MLP neurons of a small language model. Each row is named by its layer, matrix (gate and up: input weights; down: output weights) and neuron, and shows model dimensions 176-303. Each number is 128 + 24 x the weight over its row's rms, rounded and kept within 0 to 255. Numbers have three digits each. A neuron's up and down rows have the sign that makes its largest values positive.
After each neuron's rows, "fires after" lists the tokens most often just before its 100 highest values on Wikipedia text that the model never trained on. A number after a token or word is its count.

L2.gate525:157101120132094108114071107100143125122161155114101144117088135140118128118127144123108116094108097172111146128129167141142145175112145124129129057111153116102127124093134099170125157096091160159143111128138120115131139129126129117129124107173147102152119082127121171140160158080135119113135164145133182125117159152090093117120113121105107123157137114111164151113106115147124154165178
L2.up525:133142148116090121135132130097131133147108099138212094118130139145112067163107132099127160156096155161127111124114127097126105139098120089131120131107110120116120110161130142077111167122109128088115121133138102106131125098141148114157145156133116136148112111081123147091109177116153120099138111166133138129113124108144157119134104098090124079109106123182120122123135160134144103143135
L2.down525:120053163143109111098151125187141118093126158143114092127096144079121140130146107140116173105104117162156178149161110144151115139125103142162095103124108122155143125100100114140133123087097135122129061130153150114126113153094162136087156132153117160129103078096148131154115133077108148080118125162118132122120125167114097132114157109107119153141100127147139128168125120150111124105138
fires after: " that" 31, "," 14, " when" 7, " where" 7, " if" 5

L2.gate1794:183116110159102200126090104118160162133115047126149105143154131135151116187095149103151134093117075157152120117105093144171136132182103122135131150091115111133123121195128101112113128104147108149109140145115120087137103146162146136113151111090119156112134118131116117155093118115117097137108148147091153138137144147176100134138106124110137168138123135171158157124098152118110124093136
L2.up1794:132148117121112167099142097140160107129083105144206097150109103117129150124154134120125144180114093107118132129114113159115141172136125139138125149130138168155127149102143133115132084148108114165115132106151102116160093121168168148100126127140157154159132106112074106120101110063127119152139136132163150130154148160087111167115156131118105105106166113128107126134096113126147112158155
L2.down1794:105132094125130136129146138141122121121123133135120091156114103114120113138158159108184125148127115138110106106134174137119075142143163099164110137127148142105123118119096136182182146109112130097114119120161139115111083139135117161111152118154154129131114127080117139136114134154160165154134132089141112115143105138155150125137121087132103097148091137143064129134155110093152118133178
fires after: " as" 28, "," 19, " the" 5, " (" 5, " children" 4

L2.gate1148:081140097140077102124099112130121063089137151145142155168179077096102125140161120070189135152105113103081150112135110116113108148141164132141147101130125105132135098115124113105138149172141116138155133096103152130131134130114105133154097141117092096137134085088149092096132130154118102190109159116106176113159178150113171128116096122123185124125128050124089122151150112149141178168115
L2.up1148:129119079102105163065144128084085055097090098130172154123076125111108131100125111124129112126121150149104131109086103131135122104123120121101153155133187097154126141114151108106097118155119181079119112138128131113090143123118159167118115123148096116118063178158135095130127163076110092142097183122134129110163112160112117126112125128107126085094159121117155113165126093100148125109068
L2.down1148:141129120142127097108133139123119075114075129109156121070109134130138117143122144145136123105194146103151113121090155118116113111085139138105174151133120088171103091204172122102126095134148118116139084134118120137135090126145170165131133172136135124134108119121146091131151135140092086115137163187111160126144085099158138109113131158118102124131115135111121076136134113149081096125082
fires after: "." 31, " (" 23, ".\n\n" 8

L5.gate1513:137130120161137182171134092136134137140091135124142143140103136133101085100119106077128138119135098124158130141130166111105184094116150133095122088206168109111129089115152127120115135155130087100107148107144125155128099114116159099129159124143157116140141151131141112108157127155173109139100109125085132110110079111131100135116140122072119152116131128154122109111153151145173116103144
L5.up1513:121124101120123115132134115148122150164121109136099144130133108125134112110133130113135159098114124138141148105113156137153116140110173115147162160126119131107101138164134076136146153112151133099182111146108120132144135094160122128113180135158098126131111119131167132127101127184141125130164117117138092107103178162114162158172095182135111124123119174141119090167136099126133143141114
L5.down1513:129117138138100117146130162119146071161158152115104171109154116115112117127140119119151121111137134138151129112093140103187148102124110118119118194125096112124085127145114143112105133115176128136120094110145096100131112089157143138135107084104106127108185107105117136096127107153170120110136129112095131130147121134132145124119168161099130110142107115160111156135090120105123143175146
fires after: " |" 72, " " 17

L5.gate1939:143094133134099120138114143157134141130117128130129144112106111129153124156175126144120153090136117161157117149133111097157098144102135113166103125150173091121139127123136124131120128128176090129118137125125141128122096148154139091104096124177133134128138092095143126107131096157101135124147148127113128118132087135136163097160096110111095146139126151173138075127104055138132088148116
L5.up1939:178182150127154108104132159106114179133105124107107176128130168137150129127103151163120139132160120133132103166141150124141152120137101132101101133147148075149156162161148170113128140135109101095089072126133117119125128079132153144059125146116131107160136086137149083151122158089094137167122125211121141173125121124132132132138150136128135138134163117113153130088152139111135114147084
L5.down1939:153114156144137123124137145152073131144157124163130136139143100102144102179141130126116161128118146169131154108138121148159120134142133084151096145160125107090171116153129162119134112137144114129104138090124154158088104155168175128085099135178117103146145099092111115118078123125105161120102135127157108125133122098116146087135101102133104134119134118150148086097117086127116077150115
fires after: ".\n\n" 44, "\n\n" 9, ")" 8, " " 6, "\n" 4

L5.gate286:135153110113106195138135091143099069111120148081137117148148108106137145143160095096164137083146071079148087157125141097126135101193117178115106131082154121138155121134120087106135135148129114134132120111142105102158125084137123161154103152078118171140128137119179111133133144123081156102132112153158145136101175109127111148132133129143109121124105096102104128150132113088110100111150
L5.up286:133104149119113099097110125117121099160167147094123115148136127111173107109113151093112101097128151110098109111116126110054113125110134081097099077090097122139107126121137105130125149145131107138146159113112098132144157109154116103109083144149135095139139136119112114111107122136101127114129105124099146133122097115148122154140099113159102091164171090125157128115123107139119128124153
L5.down286:131116109137113151159118099171125100119117133078096062127102112066170186152112090115139164144115135154137089124088159094134136171102139154092124135123121117098124152159127181115121145161114180113114134139171130135147121083138097148145137116111151151157148132105129115176124153126099199105129122128140150115146150117106126149153086122141102146134122154115068155127106126096144143124131
fires after: " of" 22, " in" 14, " to" 10, "7" 4

L2.gate727:125169154149119178122098117089103157129115080144172129111093140120156125109136148101135152111151141162143129100098127114098102169118103137110121142093144138171141131101144092134111139117141142153131130108107070105112172155112140097161102113124135108099159122124124133116136142098100098092129103128116186162159101114125123169132111130133125145131149101140155117127149158100086136097101
L2.up727:155139108140084121105178144161155108126136133162168147121162107129139119143126113136120083143120126153117150119087133135118195119132144102137136136095145107149157103098132122125123160113140135125117114157108122145134138123148103089071147141121153132154126134109140167126136112118088132087131135141108135122142167129124090100084119124140094116117143144116148119101104124107110115151145
L2.down727:100170204131113126130118142142161132083158174134134083134134106113132127094117116123108138130143153135136099104097167141139157144171141114139134102127126146154119117145170089135151165121131124104117109091115126169079134147114116126118122137123155137117146138123135137127119124126120145077126158141120105120125101132136086144125141084168126097178156125111131133144132143115155076140161
fires after: " and" 18, " that" 16, " (" 10, " when" 6, "|" 6, "," 5

L5.gate1532:150135139107108102115127110120113111139143084130093125082133103153121147112127137070131154105153125126094120105157143109110141179131145103106095139121165091145120116105135158129090133121133145119102133116124173118134176130101133138137161095126132099180148135159126100106173091136150133111135102135147132112113103082138130104120188179092095103152094126109137158142097194142125115103096
L5.up1532:099126126144123114136118126138072098145121122141134183103129109096117096162098128178177139074121122099167122143136101136117120085106125102077138157152151080123180126100117114131147154138138110155124123135128120122132148120113140085098167158126119139099168109143114142137112154115109093147095129118138188154146130127150096145165132182149109088106061138182122127120112162111133155163169
L5.down1532:139122112123103105118135127128084071121101122127091154105155108151116123116102097115153118110141112080113126101157145159123126109106143118085119104141146102168156133074128130138120158118122077136115137133132146113109207135125110104131130136127124124118171050153173104158163105121131038141076136116171143092156112120142067138098118146160112096126111134147096143126157199154133126141142
fires after: " |\n" 74, "\n" 15, ".\n" 4, ")\n" 4

L2.gate2200:156137177117075139162156144149136174159138114150115146129117102120097177112144155123109160127099143136148107143150118161181120114131140119143107182067148126097136113126114064105112160155119108108166112112109126132112157092170118104076144094129112126110144096104148135156180144111134172147124135124129096108106118128137092155152095125114135098131134129108110119139135112158119111126112
L2.up2200:144110143121110168127142150097160133106101148132126117163102123138192125091147139108136137112162126103138165150076147156130122128127133145073150136139149188090128119126120137119145160094129144082139125145099151100124134119151127150140129109130145140118124138157112103114169102154141142125176123060103131107120139085109089160137107157108176149146149171143124112151108096143141083099107
L2.down2200:103116135121125130123093122097115116148131120160132134174155160102164112154148143120147134141136113143096135135092161156149139115116105122124104129076116114080132151128099128104098141131147168097095120135155140120132148110148146112177109106177167114135161078137112128126167145150127102096119124124144147112116116113151110144121078125111114153165102171124119128130112109117145104116112
fires after: ".\n\n" 59, " |\n\n" 14, "\n\n" 9, ")\n\n" 5, ").\n\n" 4

L5.gate1395:116142138129128098144158123066147096167151136121107109131096123144110110101108099139093113107118109115109120152119170093086114121105120118121111110114076085124114076146133113123128110089149133098134115128154166116134120055153122088104113142113111158167097120142106087147153160117132102156127089142151153110087152150155105124127121138132090154103121129113135157111082110123160115128110
L5.up1395:170135125118151113128109126088093124112118110169094114203107121113130131146138084099110113097112095127144143099090137140093088147144105152132119098089123112112129097125143122122151117125109125102196092118139114133116143104141128111100103108146070128139138100132156125134133090159158143149161153132186111125100131140142124158117124116155103153112118137149156117096126107164124176117082
L5.down1395:130199158131084174136092105140148117131140156123126133119129097103107150130117134128166119144143100153134132118090111104128129162139157153187111127134196125172169117101135145117138125131070138144116133136121112119112110125116174119143119115171138133150132171134104129097122048087103156100157157146099158096087140120141164157105133129124122107152120087118117106170148114149142146162134
fires after: " in" 24, " of" 12, " from" 7, " by" 5, " at" 4, " the" 4

L2.gate1586:137174095101146157183149129108143129102118145136129125101075135071155142156106130119112135161130156117093134132119119112069106158119151089184144122158162144108100105102112128139123111153163158105109121117109122107116140135139149091143178127155148142119151141149107175150104140140110084113102121133128163121099155169139086136122131137121110132097140146111146126096122142137131173120116
L2.up1586:085156138138113148172133160150160185145130109121161118051104105127087130144169131106139141079150116127087112131112132102128129198112136103135122154139157068143064169136103140105151123112121141125165144119151131132125157156134116108105109159132094168123123139143167122176132117117112116117127122132118166110110144114085124159122125098113112136116152094086139124154105122139116152114166
L2.down1586:121120134117089125138124143178095124121082160131172105117123131092172122132132131109112130088120139133119089107136083097116102154128166102097128075099122143107128138137144108134160106095153132114102102150122121146136154127151082156114146107172141185157127141134088141124114133119116171033126107135126131127123166155131093137146157091155130125118122152120181127156116140109137137100147
fires after: "," 17, " \"" 13, " that" 9, " when" 6, " after" 5

L5.gate656:121178107173119101139115167138107122112094123111136103158119138153108105137130150122154139154163119116116082134145113132122142131154139212097117169123169145132129111119125139129141144139172147101155187148105135099080156148098138114173128139083095171171135101124136120141093080088134141077095100148134111102100154085155103133124114138072165115136135115094125124165122173142145122079126
L5.up656:129086160090125125105117136136128122134145125160100140153119157128131115110136111145119132111134099149153111157166139116132124105166130116137139165132131142130127130167103156121163160152138147101169109123083122124120113083145134150157089171107115159126140112121131080180106110115131146106122120152149088111098097137127090105132152115107129147103115148099128120141131147112137102090162
L5.down656:190121181100125170126120113104121134137148154175139135136124115105114108147141106145126084099133122113145143194142161116146139124120112084162109137150114151168091103120111133129108115191137111118153139113171125130118138123167093160151145156094121107109166145113174151102133165132153161134163158138134098137133134151111130111103125109138106122099107145147112143126143132174121121126141
fires after: " " 42, " World" 8, " |" 5, "–" 5, " the" 4

L5.gate699:150152142066122160119102109174166139089158098118108141107164133122154111107140132114145147075102063148123129098169130122121113129137113134125127108162140145134208171141156123141118186106135126116141159113163115110156164063110166137153119120104163094157151119090139144125142153122118114128140076080101107099118147156120101120121151123085159110116145116127141167108104140107095149147182
L5.up699:116100172117140108156107115159157174116163105151088124108136141127102144130152138113070117160157111116118090163136128118119149130152191146104115145159139149120127095114110153117111084106135141183111106127108101106146133080149124134130117119085123127145115112158110085139145081137120122190133123163085152125134108143097091101106081077109125125113126129108161138140087113140106123148094
L5.down699:151114146100131157137127122130123145144152113123066132132179130119101164102155117204148106116120124107137135177146131056144130126162103145073106110120135130188137128118093121137147158137156164158126102094146104117127139121149119116143130148132140157139113114117093142137136142139123111110164133107101167153099160106123149151131124135156117118117136173114101136155122120130108108114141
fires after: " |" 44, " " 5, "2" 4, "–" 4, "8" 4, "0" 4

L5.gate238:103164160116109159131195129098107130116102154123117202119134147101107117129114132110114181150137114168126122078136140139143125165084132126165144139155122110162108159113107178140145144123129159174161138136124103165144142101140147154085094109119144136161144115183162115138136092161128106142103124146162153125113125135132134158090138122132170150135117113125128110155127126134133141144126
L5.up238:114130120139083106107140106130147153121111166147111159102147108137122127124106150113123143135138170104099168160147140110152143110063113154121140165137125077165110145170089142067124129143144134119143084142111135173147086128156079170140157130153082110157078121152148132146138131150155106131112148122150124132118147108104085137097183100105133129099129132116129062148106124145107124085106
L5.down238:139119137172085088127156109118132125090116178117119097103154102155112149178106123095107145134115141126073112110146148141140162111103143138113147120102151109111122111180076141091129165134144139134115104161115143141095094083107141108144138125180117091169117126093108142153134150129138135114127155102130101117090117126130076108121144134161092106125133121132121132128090115096114158161151
fires after: " " 37, " (" 18, "1" 6, "|" 5, ")" 4

L2.gate2100:136069129104134134150152143126111130129097174138086156142167150146101129118150115142141155120160173098140142101150149153110121144105158147138113138163145119140139110111110139174111131125116108120160128140132130092131099122110125123120102132097107124161125148107111128142156120119097128145144131101158124118119112108107153125175134102107125113093143145127139100110139121156097102093067
L2.up2100:169098135131134115131145103123131137119113163109120108136131123138130135130095139158094122155143139109147136121127141148135137133139125146126121164144121155120159126111135146148139138124154091099146135125096170121119132096134127114133085116104145123149136190131122124147131123166126112130142117107125143160121142138092070094143114114109114127127145112121119118130214131136110129107102
L2.down2100:121115153165145154148112099153159156156141097108093150182148136112139121152120121114129114150106144128141126125143154113128127122101128112139143137146088152107135121105078116113137119152136130084138115124152130130100119120145137119142099110140141116150137097120159134168159117129086070112134092119161136094100104089092139137150174134122145135118128168134109150093134134177128116137086
fires after: ".\n\n" 74, "\n\n" 8, ").\n\n" 5, " |\n\n" 5

L2.gate249:141149080117084118108139142135129151096151150106139117119068157079144118147136113105162123121153105178099131115122093109154103144094157112123125139133160129160159137108152101094101103117138126101096142117137120100175121153110121098122141152157094136131141091114117166120101105118145152126121127114159114078133115136166119139112124097102119121148129135141148202140125157126116128145102
L2.up249:110136103154138116143104112135137145098136120149085124094154101116119125131125124095170133136110123128107110116089138129134143134131153157110110155159154148089151147118180122119151164152097103171154078096111144159126145120124176145154147170163163157127171069143164137143145091119137149109152175132091088108148113151146113133140148174117104134156134110130133104130178102128140158120129
L2.down249:152137122117117104097127092119118155112122177143149084136128138151152083136150131116096161100161125126127120112117122103134171110117125156160133093127152142151141157166077102132126173124113118127115088106135104124174124135149119173113132142113094116167133163118067103106128108090132141078142121127128135157116153125088108115135139133156134136138102132118114142149109107133109118146142
fires after: "," 30, "." 23, " of" 5, " that" 5

L2.gate1502:148128128140120156152122134105118138088116045146155108121120137093118067143089093133168134128167122138163147102134091152130107149133121110098126113127141088132182130078187121127130085122115112111131177146129176136095114131074137135160097157168151103134143118187094122127191130141124124174148147120161097103175110100170139100121155159109143114198128123171147134134120148120115131168108
L2.up1502:110101130143124131119100114144148113075098090160139129120192109151157073171119112113145152125149081114128114153114113120136140109098154120090138139139106122123136157141123084109110076120149133099151120144105143114062077108113148176105128136162145147136171108145148106126120122170091159149159163151085137140106159104140098102149128131102136122119131085151164124165145153151134146128116
L2.down1502:150122137135097113115101101102116120120089129124120115128142118145132085151108091148152137146128076125123135158119118118168109099116109155101080119188132101084122147141068101137108115115120118121130128135110169110109105142110161139136100188113108140166121063116157128154177121137113099126153162138113125128091122116134118130127147146119123155155101123171146097121113122187110081127098
fires after: ".\n\n" 23, "." 14, " end" 10, " the" 9, " (" 6, "==\n" 5

L2.gate254:136121103148137139131135137118155120148128133163131127116125158126104125161157159125125101119110123128137153112110117111128145138110112118134186160112129136198121117110139108106081131112120140115074177111121125112144131103117179161174119116129145135116130112106106131179127191096125131122080108132119103109144108132128130165123119119166121165109118097094101114123111128145113119147098
L2.up254:161142127139102118108156121114126117101113115167141142110121132129126115142194109134129132116124136112110128096104096108117145099134120179146169105105145137129100106101162159128099143117133146069136133129141098118083156120114132138144121126136098113115130130112147141140111120127135152121112158141117143139098101141157147176151124101164131160132139091095138111146141110128142159110102
L2.down254:155116142157123118119130131144120139120129126142127099118149114142170122129145096140121125119124155147129110112089112054131152098143190153114141126115109135116108133156096124067127141108142130122138103107111137109129123163130130157096126115133147157158138138135118137131134118123144195019130120101152144120115127124126138109134148120146130120137130131140125104124100123117111135125163
fires after: "." 65, ".\n\n" 21

L5.gate2229:124156168092131111137129105150102137115156090131114140089144086192122120066117129122139113120109138115137082150136119111100114131133148124107112118162124116111156109106153151143132172134151136141127161113097142129162117113145089115098144130088108099147141145096144137125122098131137113165117164158168155131147114052144108122148139121123126115112117123144129120148124132105125087151104
L5.up2229:128118150138125113134131081085084116187151133130110156108120142118124129089062142093151089101112122107128091147152131100125118128123122096164101129172151108122100109114105111111136143141160101163107109120142206159125099121141126133075134114111141147135136139112123140149155156140128122117088118150149136167134131141182157114114096100124108089149089095133103085139119127129129131178083
L5.down2229:128117134146147107134150124137138123109118122125100136100136081150116160131112126150106129111112147091119067104095132091140128111111149144147108120140106078126160100119149133079113130167137116173115104106154156140138131160098130155112153123078148140165126123125139113151155180135140156151065103111128153108109143110152133141122099128116136114130125143139095139124126136137115143148122
fires after: " |\n" 33, "\n" 15, "2" 6, "3" 4, "4" 4, " the" 4

L5.gate951:166123163122122115146158104065097090119090095140148141103087118127151108144135153105132152161149091141114144147162132158136129122174140167102116125114157062109134137117135118141094149087115123126162163112129157134111178134128125111142122113119130148135130129130155108136147093142134086161126125092143150118107161124146108141096127167117098128150093109118125103114145151131139121135127
L5.up951:159133157117121139150091125063156073174145079154156159078079085167157144139133123107136149133108131134109128117128139116113186169122148111118119099144161109121121123084068118155096150105090149141154114128133166135088160123107149084124173133180138134129170149131103139116139060132151084111117135085207135119101148088148085119124103152162101072141094174129121130141139161166146124141130
L5.down951:138138122121129129105116130098155109136125106123154146097129092161176139139124150113154135110115126124135125092123116097156137142120137119103114113137109134146139144107097133129110145126124122118146124112152149122121144130089107118128161105149156143120129122142142128137147106121131032098100105120156151127124110106142100127120137144160119092156130156124122124120101149153162132129136
fires after: " |\n" 69, "==" 6, "\n" 6

L2.gate375:123139118117157131123130106141130107126127112132153130188146094132114139189138129090138159151097138189146119093118114165099130111150099127134152166092130117082137167145139101148105157128122144127147160143149141161134087137157165164097137143130142161123140152119113091172166141126074114124095099127120148170175142170141107105092077167128159108125186156130120128125170119130138128117076
L2.up375:118120114143119150100066102146116120113093108123115181144097114130129067111146153098169132131116112144090125148119115141109152132090120186127118121125127133168116148164169115115142155129066177142194085114105178133091129136141112142133124151073092164182087167193119094138122102135171088108112077104097145113125146125152074060099137150136158102088120130111104176167154123105121159106089
L2.down375:134145130111159123134132141163110146161137113103109119146135096106143123127091142123111114120075116140177122079108127142115113143105147100117126148118113128175124158169126108135137118099164138121142117105139148165138116178132116108108172136131155151093144132158142074165168089135109144128103095120122126159157114138144134129103109118132134137113153104135133123185169152094121141151124
fires after: " (" 40, ";" 17, " \"" 11, " (°" 4, " the" 4

L2.gate589:135117121155114143128152130145116129101120104121087104128085167181149159141146072112181119194129112100134093102096144147116099137096135134125133097107174121111116113145138124145076134111128157109113112157100150145109111089123100127117105118119116137158116174116138092108115126137115141135090138120135115152101124136174103157153078099100146128091111106136067108101150132107138074105121
L2.up589:128130135142121139107157105102112138119181130160076165097061122113134126161116096144115134093136110087132144172122137118072136173142116146158126134137118088183141130135098084138108096101121153123162139148148102127096171150120116151138122162119116131135108195145096120176100104141133131117126152155129136160100092142116090124146134190116161111138090116154117141170114115136144134111120
L2.down589:105098151130155142143115096107131129200131079143113117131109154132134124153111139145173168079119152122119112152113130145152153131080150110147116146134160135105172106129060121135091127144120120110139105112107133139062083127132102103156106112148104109133127142114109137124141110147116125121097142122122160103119171139125122154124140145123111118104117158117129143100104135113141125120091
fires after: ".\n\n" 70, " |\n\n" 8, "\n\n" 8, ").\n\n" 4

L5.gate130:109158153152081154103126126075114116104091107133168127126142138127112121118085139113112110127153100109110112068146108130099114131110148106110142109160141134130130155123131158136111130127175092110140180098117118132100164155103159124135134133141129077163155159128134159135125119154141132086090110138127134152145149126148114138127118160137099097112140121144134156152120170124132107094131
L5.up130:125114118141136087134097117147121097153101127154103188152128077096128149113143145129175112113075105071167108117085148135181156147147143097142107125156172122111072096106132165133135104137136139154109103128104163122138135130145128136103151125132124122125175134139131126135170122100147106151131105127122142125082097113160153145150153120091105146129104144129135144131098154130130133129155
L5.down130:109130119181152143121095123123161131117125158133097144136106125106152127094114140140148131107160144106101134110129161124137131124121134102132112146133141100119099155175130118120143160128119139135109085147123143107118136123119137136103136138117139139143171136126117143143100107114142026123131094145132150086069085119119142139129115111114122160158104157131160169129127142117138163097144
fires after: "|" 40, " |" 19, " |\n" 9, " Liberal" 4, " and" 4

L5.gate321:075103117108095130189148134108101101109131114148139145166123080130141081115123095143185140135117127152145129091110102112111131145100135135132141138097121138132123155141095121120150121171134119128114153143150129175127134130136178132169158155170096115099187078129133087093124095136121121119133141088117132150174093146129183101127136107123148143165145137145109101103119097131140140115142
L5.up321:157124100108136158134108112099072135123120095102172147113103107108131099128111115125142139123109123189129157120127101112151120137126120163112145147169126137118168165088184134160160122156162194141137151121062123144186109137139103091087147119200135142103121123146100151099136160176163123089091090071138097108184186130125131125153131152110117104075109141130134102117151119124144142125128
L5.down321:148155144122153107120144129120169163127091145108133131094112150148140146133115111129084137098143125104142100184114170091163122125153136123110115175123133104181143105118123138111125138132097144127143105137133110134112142122166138135084119126098165082152122147121160133139155130099127162128127133172122139100118124105154146123109128160076137151103095122131088147136120166136135104149139
fires after: " |" 45, ";" 12, " " 10

L2.gate334:083165124169103152107127145141080099158076138148155096120122143146147139146122115157146149133120102118113119113129127139092149145096166152144118193178126083158149131133138157125076114155116132129136160155129137117129107129121139146166118150136090141137094111108142146165120133106151118157128116161128128125171122106124127106088145095147081119065121137112115135158145142156139141064103
L2.up334:114136158132127157097168126121126111116148110175112153102097096102145148072109140139125117128141121121131148140138101151149140130123097140145133142130100123135100134117149132130123085113163154148087129112138155137158103125111116174116163124151135096139112137070104179123118126132148108144116169153165138124103119122141100104133108124136097129120131137152142123176171162131122109186102
L2.down334:128121128122099143120127089131139109161137098078099115075113133123178106122119123105136080141173141129107158132149091126122138138124115120151120083156140120146124138150165130096153115143132117134129156103099120167146094117108088127177163158109127143145087130124153112119161116122116164135151137098191105139079140109115130145170102153131121131100133114151141129167109162102129095123146
fires after: " (" 38, ".\n\n" 9, " \"" 6, "==\n" 5, "\n" 4, "===" 4

L2.gate479:140108126109173105118152129130111134145111138135123133134148141137103118134150118108141154114129169116094104112116152168126124151121113130149119106065118115135140120118122120155075152126137114134165124121102117098070119091138106115099136109073129134106143181150177174127145140121143153139112140096154126117093139108126090119121144122141130132095122132112124152112134118115148098151140
L2.up479:131125125141169107106120099142117170148088090118089155119149098111127110151163117135125103110142130136126120129143148166112104125116067141144171155104103099109089130162154130122156114122106147099183068187123180104126124112165104147167102131128175166118143128111133169155133106124166126129114141168113088116124131075159097103125130091080105098124119162171164158149154105117109146116132
L2.down479:121122146130126160149130143105155174158118111130082154141136096129111106153106152127143158106137145124145090135131132145143134131123103122134107100141093103126123106132119132106108122139130104096146145131150138156087129134155135119172103068128154111134145134130150123152132114140102093149132117126134133129141120096127134092168159139135121108153129177122133140129157140185138132135085
fires after: ".\n\n" 48, " |\n\n" 29, "\n\n" 10, ")\n\n" 7, ".\"\n\n" 4

L2.gate1058:116144152130091143129146153147144116093131130181084098124100112120144113137114082122128162138142138162120147113129132149130154171133102152109107137118092141168108086119115121146135114144151142164117136104166108110150135163113130113156124169148183139117135164138094130096091133151118138166138130153124148110100104144140135127140123145144124089170114106143089139135132125102173124122147
L2.up1058:123098143139144163117106127138118107144154121152149101094130117164142112101158103137091101116125112101093107146132096109162107131113109156153120109151097115113157134116124128127078093129189112175130120119132126132132148142125150131134117149152137151121198125114164109160112122137108116129103122106114141124119089114134144162113155117130162126090112137110126142089077080141113151108158
L2.down1058:101129150108121143122100124133142148144132125088122152113141121115135147154124134096154091138160130099137117117143153130146087144127132143121136161116146144119133205105142124134134122132184120110112152118137126107149101140122135175143130129119110112144154150159098069134141137151130173104113125109140100122168131107140155085179124153100141168108089169112160145157126105090127112111115
fires after: "," 18, " and" 13, "." 12, ".\n\n" 8, " that" 7

L5.gate2191:126088145112140120100128121091124143154120129141122128132152141167130137176128143144136131129163109073089093148142103139134135096086134150140117110144142122131176135144153154121091151099108125120137174137091156120109161124132149138123110125111135102150125083144126140177142141129150115137103106137086132159149087111118112123120101096144116115107106108128102112108087108128088112158121
L5.up2191:128142154113154106113152109133142144141101114130140165100091135149151160178153149149134113128127141136141094107109148125148135116118149132139131149134146116144126102154103088091146095173119121083131119132149168151107130160100131188111085137123098095189144119108142101141127116091183132073135124178125124137126111137133141069105150106118168136159099139122174132129114118147136114132116
L5.down2191:189115135158155142144134118141130099120074160155129143121142132125099096125114109115146095142108117127100095104123122106138139081112131107147152108182148121114137114134114110114138136125127111096074107151171167108097142170119105136139102138132094106139118099129161128111174124137125118111080124151095125136129121087157143145150149073092164112140123142096108101135118089136120145113113
fires after: "." 74, ".\n\n" 5

L5.gate1971:149128072177095144132097137201128140066104102141137119141111163147159094076141119095120086151137139123128164125153117132123138100099149157083177124096147117112167122141158115105145147124170139119102157143141135128123135102128158134188120133121107150094136098142121121115139130131111123137118108114108108131105109120120080085156145136146149114108148125135126168103132133135166117124155
L5.up1971:129158116117104157135126162150136162137095089139169111166109144122166083071143108110134137128115134132148115101144106127104098126141161134105159123138133128156147139116141102142144129146128149122082089145125104145118115131151140167172103155153126141104093091133160102124135123146109132082144126153103123091105136160126139094132133114129128123111134094134161160122134108129160173129176
L5.down1971:122127126103111170111126156149120141134107150117140114140105139088125114127131135130138134156146126120160162153148116134138128116155146118108110136135112147144121134130161124085089139115131157128105131093122138104117148168137152135129119159151142096124136162102104123135138156176135217095142113106082118146101132140126158093111155114133124144124106128137102135137127082148169153142147
fires after: " |" 36, " " 26, "," 8, "0" 4

L2.gate732:071126097151071101088111113131093154115139147170119146127091111102115153100155114125181153150096160119104111127120131159130112174115084140086154102107143115099114113133126137148121137149105160099092113097138134144080134110098157111149099140154141181121107116120097098097129144125141080170118156098129105140166132127148126127129106145168142076141121088107111146143135140121127168181138
L2.up732:148133134114103127115129127145150123177103128114086126134127119107094121101105128139097109137124141125141158123088147137103127149098109126158091133094163131116146143117132091151159114168121131169120166108158135126111136138076152139136132151109106130152132094178072123146144104080108094123130112093129114134133082108141067109108153137154099097136154171186152121072099143136110103097150
L2.down732:116115133176137161125159126119119153153094115105101120151111124131132140142116137142104099097154111134143111122120125142159121138160157114159129153112142136132147095117160131128174123113119141183147108114149140147108182131156106120126147123119147152106148141129131123137095107123129161127151132140058121109106121150132132106077140129144131101171120104112101139110117174074090089118137
fires after: " \"" 21, ".\n\n" 11, " (" 10, "==" 6, " “" 5

L5.gate317:146126127157141161098130100108137115122124078108172097084120118177144154126110099106115100115148118120110108138175147139131116105118139160114084133112119075149130105123143085106140132130130151111117123139144162090097131108110116118129148129134115124159150126111158123115139127117124120090125140142115103095147084090089066157118129145126119092117102147112139150119124199116104157181125
L5.up317:139122128112155143077174107160133124133161101138107117085055176122159126115098155143144136112140115112101140134156062144101151126130108131120136155141139055103152120140136138103128119178165125094128107099148145147064132126133127137177151158130136105110130108114132150109151171103129119135106126141082133090116103136167113101098145109110116085111126124143120109112141158137118159160141
L5.down317:147137136153102120134137098162100104135137119130089106116123123112137119118114106138138130126144122082084132188098145145145125127156115131122124123116139112105148114108132127114129143131124126129113103133162150132099130141127116161105168150126118094052166115076160115087109133135124117135137121165129112144158108114135103139117112153148146112107102147126123129121119185158132126136128
fires after: "," 29, " and" 11, " |\n" 11, " known" 8, ")," 4, "\n" 4

L2.gate2278:136155114127142123154148143140102108129109119146124152111136131194124136087153135136172112098097116123133131127132154127146100141146124145062113120138132125135154124101123109109109150064115119112113148130132130136098096152086179127117146133147153140104148116170092086124139164134132139110100151168162128138128085125132139131086097113111110097109123120122121110108153106146179135156135
L2.up2278:133151097112116096124137132099178129135113140088075153118122162094113107105090121115125144096109142131147140113129139098134075137125136122132146123153096116101146115138152138083147152123076126130134139116144109108165161152127143126111119101116122126197130165148100173099163153150155118128109192116126147133109094093114080156137134151076126124138102149115137121152085141146144151163130
L2.down2278:130044121147163101151142140104109134116179111103120167134168134130118131135157105122185113145130182067135131133144110094135153070130113097074173133128106090164138121116115115131120095146098163089102108142125104099133120097083144132133138103154133111189148143130092129098133164101162134151128166130117108126112135137122142129117136152113181097103158161112143110149140133132113153144154
fires after: "3" 14, "6" 11, "1" 10, "0" 9, "2" 8